Part of a small language model's weights: 17.2M parameters.
MLP neurons of a small language model. Each row is named by its layer, matrix (gate and up: input weights) and neuron, and shows model dimensions 16-207. Each number is 128 + 24 x the weight over its row's rms, rounded and kept within 0 to 255. Numbers have three digits each. A neuron's up and down rows have the sign that makes its largest values positive.
After each neuron's rows, "fires on" lists the tokens most often at its 100 highest values on Wikipedia text that the model never trained on. A number after a token or word is its count.

L5.gate744:094106117157121143129190127104154147124165159134148123118177104100115132095076110182057165110119114104112110082150155148123116137130138125122130137133126109151123106124126127148140158124137092131150135127134153099101085105132113111131153168116100146121154110158153142138099147135117080154146150135166101152125154143128118092135126159132133114128137165131098159124147132163161080154111143092128099170130094142156132177088082163160129158106108122154131114208112153136086100128140129162113138121138151119149099153091173165185139124160158096144098161102175165113129152137164179137
L5.up744:144128134108115146098105139132079129131156139106156168137156091133115090135134096107102118125153104124154136133119120113144086108177134079135102106101150109135104133141129161083062090155097110136132083096133141136090141083107121153116113169123079135146152110157120175110133124107094146121139145138076136161156137106156139141136132142149149147118107163159109104053132151097119144103102214122138119100102126129141164146139095105135149174087112131152163094113154137137131141112138136126153127122177151125166156141121127154140097140104108179137140154172141106138121152143158091088
fires on: " of" 22, "9" 17, " the" 13, " for" 5, " from" 4, "4" 4

L6.gate549:121136151164106120162136125172124130115164107100164114085127126113155112119152201110046099182146136147143121142135134121131126148093112127132112078151128089101197116097098115087169134127120125120133158128138135112160154148109166109144152154143134147113133108109106090115105169117108141128132130142136150182091148143128085131136112119150133119144143175135133101097138122121145170133116118118115157144117159073130139129163161120128150146115122116137116128111166156120096084117119153152134146127126116102088159115111113140152145116153097126113114125093155099146107101134125127156
L6.up549:153125119121136135117113094149138111131129187095161103096096176124099118099118142116130165127081127116110180148110080101107154093123161106092140108118163121140109160110121118124126115161098125143098130160170145146161154133103143137156092163143095149121158143134073129141126119157124100126096140089129123157150085119138113125142164157150101153104180088149132102123105100115166119112070156069145161128165119115090122137097132098108137134168118145110133131117083120121132123139105135153141154141118134156115105149121101062099135171160121113117103155067113154123153150118154154100
fires on: " \"" 32, " be" 22, "\n" 18, " re" 9, "'" 5

L6.gate640:142120136114143140140128119163139140060136117077122153126117125129111144119133140106130094137128096184097091139138159140129133157085117132113128143116135110114111138102125100111127119133128114130148181100094100104092118166098155115096157139141148133078155110103134100125108109125092091098114112128134107168135146116086102131164100140059135108117100151158070095111125094099165090133148122119171126080155079104114122138088168141122113190157108100133137126106111173131130120110130138120150129174103106159113098149111137127123094134116109115107142096118167125136158158138193105103
L6.up640:138145136128152116104090175129135088107126097141184115117155141151113136113142094079171092126125089159144116094125092090141105140126137118167160146112118130151131124119152129120160154096155133130111119129131142132166127157137127148165112148131112091138150146126143124114118132146109119144115103128125151119173088146110137114106186122157098139186134140148070146145140154125144137147113125091110108088141146101104136110167132164117129169146099090100133091076147115139100165090137096106131128158139152162150132146144111117154125119135116064142108154149124134171091130094143167133
fires on: "e" 36, "bo" 11, "'" 10, " \"" 9, "E" 4

L5.gate943:179161126142090097154124105092110168088113129155193170132176128113128111137143071128114084135132128147073156142159164158121097130082124147132148155146078139111093143095107123154120154148178122143129130113162157121107125165139090129148127139111174115134076106165160121129132110141162088124094118102121120104170145102137136094143140161143096093130120170139150101134129116108133075159176104118125161122130124118121140157164093101132115109125099100110163172147129106105190126117152117125082140116153145130145136113148149097126116136124131091137150121151139149140106187161138144121
L5.up943:109133140176083149117107144129114138130119091115150146081101163123127142134144112146074140150112109143128131120126148167137138110112128099153120121105127124126181098118051105091119095119155112162115131146139136113151135120136175117139150129110163105117117079144151122117163128160178165146098120187105139133138099158154122128121130137118094129109103098126107162118113123134141093169133093142090119159134126124143102132120095144162101117102118135181117119160076103116148118112177117128101130107081124108165151106147095114086104133086137110120123145152106144102157131142154098109
fires on: "E" 25, "e" 12, "le" 8, "-" 6, "cent" 5

L6.gate205:144128133125123118138139118107163163140162155088147141164103151170073145107095149115106114139105133131099150145144107130086124119144115147146126149101110127150136101095141134152154143100157086119158124117124197149124118124100177121141090193092153125143157114142132127098124150129087114165113149140123117134162102118114098167139119114131134138114108143133074104141102137168132142138092162148097142110075177072154119128093116142150118121099095122131169133142119115174140156180136132152142140123134177116104135115120099116126137103145118115108098104192162125138153131181121117113
L6.up205:154111123115137147148087143135134094102093110088132128129127160103124162163151159104117130055128160110148141054139130118107122151103093136103140119108095151142137066146150160117079163107094132161120137121089137091141154148098122135115164196140123134096191174138132118114111139133148115112105152140104161094145122131123112127155108144157115124122100149123139132124122099120135154132106093148159105085132127074148108123115094127116159102161141122174126134137117101115171112119173078122133123143087156128128119116130151125060135140116098170119110124138116181153085167126131103154
fires on: " in" 32, "1" 31, "In" 9, "'" 9, "E" 7

L6.gate905:137132069100109121114132142145119120134117120132071105159099100132097138136102123115122118109100130117116159148171113113074080093177125114116101117105101119124134117101088083156119109130097109091107164132119105143131111124125114127094061117100166179086107116128113078146135121144133128100105109144106161141157138140113153148121114117082088162105169115105105123144125143160138115151152113094114140130121122126169141131112057119133117129133142119106120123108130189079121124152137121155123081118091102169120062166085106150142148110145138108156106153123083088119166153101136135088
L6.up905:155098093154137159134081134095117103132121097142133124141139143128107101127114157105161107162144096126139138142150109129124138149112113111129158121115127121149047111098129162125135127136120139151111123152108097169113145121113114159086147130098088140143112119125168134120128172182115124148120132099140099126122133067100167108150105166107085111130134160116146103142102173166103128120103132090126126124049149125127132172085099141128133128159116147137128103134156093137112134183097142118149121107122142139086140112150130142133130159127151151114104105139154117147157106126106109102
fires on: ":" 30, " by" 28, " of" 27, " in" 4

L5.gate140:120131135119138128110091125100161114146141171119129131145122155112153151107127099132120155085147136148130132100131134155143116159131157176116179137073128129130110152117155135111116148173179109107139128135115120156085151138115137111105113107132111137136152132117117105141106118116159140163169104135106089153128146079139143071157125108142113125118126155058109150130106114102089086143104071147105067153106132126144152137114155096097132105122122118074132115133099098113133151124126110149111101094091128138066137107167156105088112165148155137138111140139105100162109165107146118144
L5.up140:135133113111118155120118135157101157147160116112189155142146139153118083142113119115129122128116109124141107156110061122137088137105108149115154128126113081125136080140127161120111121143098141114169124135125101143095151073160185114133144136119136143092097122175125094114143129122127130137107127147120144150108113106122148140125087096145097139130108173105137104096096139140110135083154135141177163135147134164136138082131101114137123123157124140183128150152160180144140121110115115108155114140107155140129135116081159108123075097173136173102139146170116113126142091121121137117
fires on: "th" 13, "o" 12, " the" 10, "9" 7, "ro" 6, "m" 4

L6.gate680:147201129129197152168169127134126145095171092137132077156110116145153129113163124164110151158093113145154197119170158123111103152106135125102158112110131167096106123097131136178085080123148107079127150098149194142142128079129124114141124110116118104134121100127122112130113130146129102116142140136133171106137124112083145091097105126128109117127132093138188153111114112137158101145092131135146095108131197079160100158106143153134147156105188115128178183154125116127132108095089149134129112150151124140125075134139155126148114122125123193150149102119110124137135140121126112111
L6.up680:131161166159127099126124097158131111192113159149133130103149115151140122129143124104146125134154102135120135105147160138105128153108106161152097142140144155151137172134116128114133153159138116118154117130161129130132104171138102077141096155164103162147132091122141119129125180141133131121127077129115133181126142113106135170107163144147136124160146123143137134120135099078149166141128108139107162089123152142127131098085140156155142105125114149150145093134129098105087129140143149122114166103137125135137156100148118113173135106121145163131138109126137107119179131139172116117
fires on: " b" 36, " re" 13, "f" 9, "La" 6

L5.gate135:108117172123103131129099115120168140102146136144095103112133129145156099102107135147124150139123076133184135146119162178126112172121103130136133150150075138162110129120124115128116090120104136129103129134142126135145101123135164109111125110104154122097120140121158113121127124088130128123120146141119118140124182125162120127147135085108117091108127150117136104145178148121129107111096113131109127147137119135125110101174115143094144122142100116109134109185138150136131113133111190153130146141127117067089171153114109164129104190076108171136110159139150113110121128127130149151
L5.up135:112099134138109154154150129122101145108153152123123121098145125159114124126108129138114173112129141102135150093086133140144138167146133135135140146154120128082130112117113134108092100147182178161085154094144176161096123133114102121130125151123138122128101136107122117128142141080164068104079156119148074117159150098137138128162144119071124115077099126141165140127148109074101122135088119163142099100086177175119148109122137132138114133128077131130129140118137105108141122171131126161140145126100102139110139139128092134065111140160144097110157170136159108117106149125121142174
fires on: "s" 32, " to" 24, " very" 6, "uff" 5, "," 4, "ro" 4

L6.gate12:174110128124114169117129124099131136135089105069128105092144113124147129095157108138146125104103095120083118146161123155138118111131079139100149109123110119087110079134136147102134121176124072095148133115143140155142142135164150118091148124101132137115096053138154155144100130133120156079134139174139095078132156146177135085137138112136057121110097111130137116155134120129119097174084125170114179095146146108124145149140125139130157100120084126114100161137141065118153105141111172111192117145134117150144166141153140159077129123103165119127143122168139150148119134112141151136
L6.up12:104177108117155123172137150070082128146099128107145119060109175140089112135143150100125107127136157140141127130125138121167134139162134131090129085171105159090113094086132143093147088160135134132110145138138172111154093125173108101146108137111150130104115128114112132137102118169140165084105099111155109108170146132163136148133151144099158136123160142125178114104159109124145155131093138161173106131130151102166124129149145105092144117145160130122142113140137137103134112142140122106125115180135154120139110166133114121109143117143099097124134065124146127157121152119099131131
fires on: "," 41, "ni" 6, "vi" 5, "na" 4, "is" 4, "s" 4

L5.gate455:164149133117120166136112136116156154125163117149115132114145182130156109133194089149137123138118108160100126118153149147083126123152106088169134078146144123152160165196128170132154135136110112147120115125141096178116150138167121095162120095097108121092086090133158123140120158131118137160126128143106104102140176102106145170126117133121136141132095175122128162118118102116119108104133133104107135095159128094129118103129121131163095120122103097139107140136153165109093138106134115158075125091134158146174108153125158169173105139123108143148161131119121093131153122157099168118
L5.up455:124126139165111135172095108097131108141132137148139136104145116131137134128123111169131141135140130125162159165110114110121145166124105104200111151125165093106106139115132096093075098104100137121173105133109168126116141135146065139133151118154071158129111151151141137126130118138120119183119124096128141148130106128097148106105103164101173163122145085117134166129133125128097122142087125134107135156067163165112112139150126134122104104113145120145126117177139194128101115116142169156127125152132102153151170145173132132107131145118125103152112138114157093142146130163145107121
fires on: " at" 11, " in" 11, " by" 10, " (" 7, "ed" 6, "born" 6

L5.gate859:118094143150128105132144137112096101102147125115108092161106103106095115119155126121142095115111058142119082099132155130153119170177150117096101175140126131159148131145141132126158116133165133093194106105123130099097118115095131104086121092125100141158130159141083160116147099140120130132110117105125100112126188148133140142124127098123093094113114142104134117111148156195135076143109117147161117128087125114118122171063122149094116121089155146112145118127140170126162107177166093139107137132115117096098132125120093178145099142095147125147132148096098122073114120160148149105
L5.up859:143110149085134127140098108110138099140109128059095154123126109113105157107143137133120149173166128139138125130178133178126139137097082137114118134147098137111106137130170130131121122153116102128099100138156144137166148126114151131093108123141146116142106151157120101132181140123087116145115122131174134139135144121103106104163100148152141075117108187127120102118090130134116140141152139146130144141111132175132154144142135105157150168144128121135146138156091174149145149133075156091109097125139145120152152127110126081121116170155147184125131135126090169167101152139114098142
fires on: " to" 25, " the" 12, " from" 12, "–" 9, " as" 7, " while" 6

L6.gate627:148127157152115146130127144108090148136127116113127073141143068133146157157077129107101120164131149141143140120149122123121098120131091134096143138137130128140135197112120149135132142119143111106156111111104084145142151135125154104121176138113133157122125144137090120148101125112160076136096097153136118148129085093091107129132104122133097103138106152104119133171119092124111054130133149158099139090115123128154122098134140115139108178119105088103105121139156104169159161130131108129104147128138114144127093145093119098144111148113105054071151137139159176136126169135159100142
L6.up627:099108144169145142122139093154128144103131117110151135126119108146141153158127148130087132149125132109121088136150146110157120104107100140114163092142134140106135155117134100135160166137142136106160135133121109116155098094139132168126157141087141156135175165154151064169106116136103134147110172122130124152131119120115136157125125073088118105150126057141122142158108131115107170110122095111121101140103184128144118088134130146102115159081134094123124092082161135159116118132078127110141114160128147164126126121121153162107125152102113134134094089118155168189133166111135129120
fires on: " E" 36, "E" 23, "e" 19

L6.gate2:150167111153138094175111122170109128110135113102164146128151149127086151117164119138137112126119143123124145098117115152151118103099129140125138146079127128117175146126149104110127154172140143114123139132156130150123148106149133083120132162127150176159125097157164138125161159141129107157133181136162132099152119119139131144115130089091110143109106138111108159109170058120140100138185117158142183112138127139117132138089117103097112123086132117180140128121104162115135140126161136120136103136144138132173123155106131132122124098123185103112183147130162151105151143138140122136
L6.up2:121139105131111135099130087094143141066142164135085145116157133143149096127175135159102116167153115062065148142136129102110134129112147128116158117127123082143158104127108131110128104048129122120128100113084118139119130148133138106136101097139160116106122111144154123115102124119163128105130107152145106123135155140122155165147125147116159100145131112114121136113134145176170124129124121132128152120110148112114131145163115156118159158102172120090195114132121161134162072102106073121104117162122164148134115125138148142151156112132114113139100141157138115123103150123152167123
fires on: "E" 24, "y" 11, "2" 11, "e" 9, " following" 8

L6.gate831:110115134117098149116139101115154107102107120132107112116142113136154107125162109108166057156124106166121146115114116101123123135139109124139125100109092089117111150140123090116125145181074121113133087111159136081130146102101089083097123104094121095096137128116108152121127074151133103140132150135131106126117120141132175122110119168114161130120111138114098086163141126099117110124126140182127115087136149138163131115153147163159107162151128138102076152111126113071127140104115120099171125117131117124152137125129148155113143119126130120125114073126144123124151152127144129144
L6.up831:155160128138112105141161126143082122119100145123137128124086136112122083161098090146170133161151148099151114144116167066176194089122119150105135121116118131104116148109168174158116140088162162128165108127128130138150090119173108091122106152099144145147134139099147133127165187146128125121132104110141142156128118097142137129139120177109179117114179128085115112110116130127128104147136128152160185131125092140164141121098168140150140151133149123153164109100147150139138108121133146093102148109124141125147120089084123107102157129164145135114144125098118148151125111086139136183
fires on: "s" 26, "ed" 17, "/" 7, "," 4, " well" 4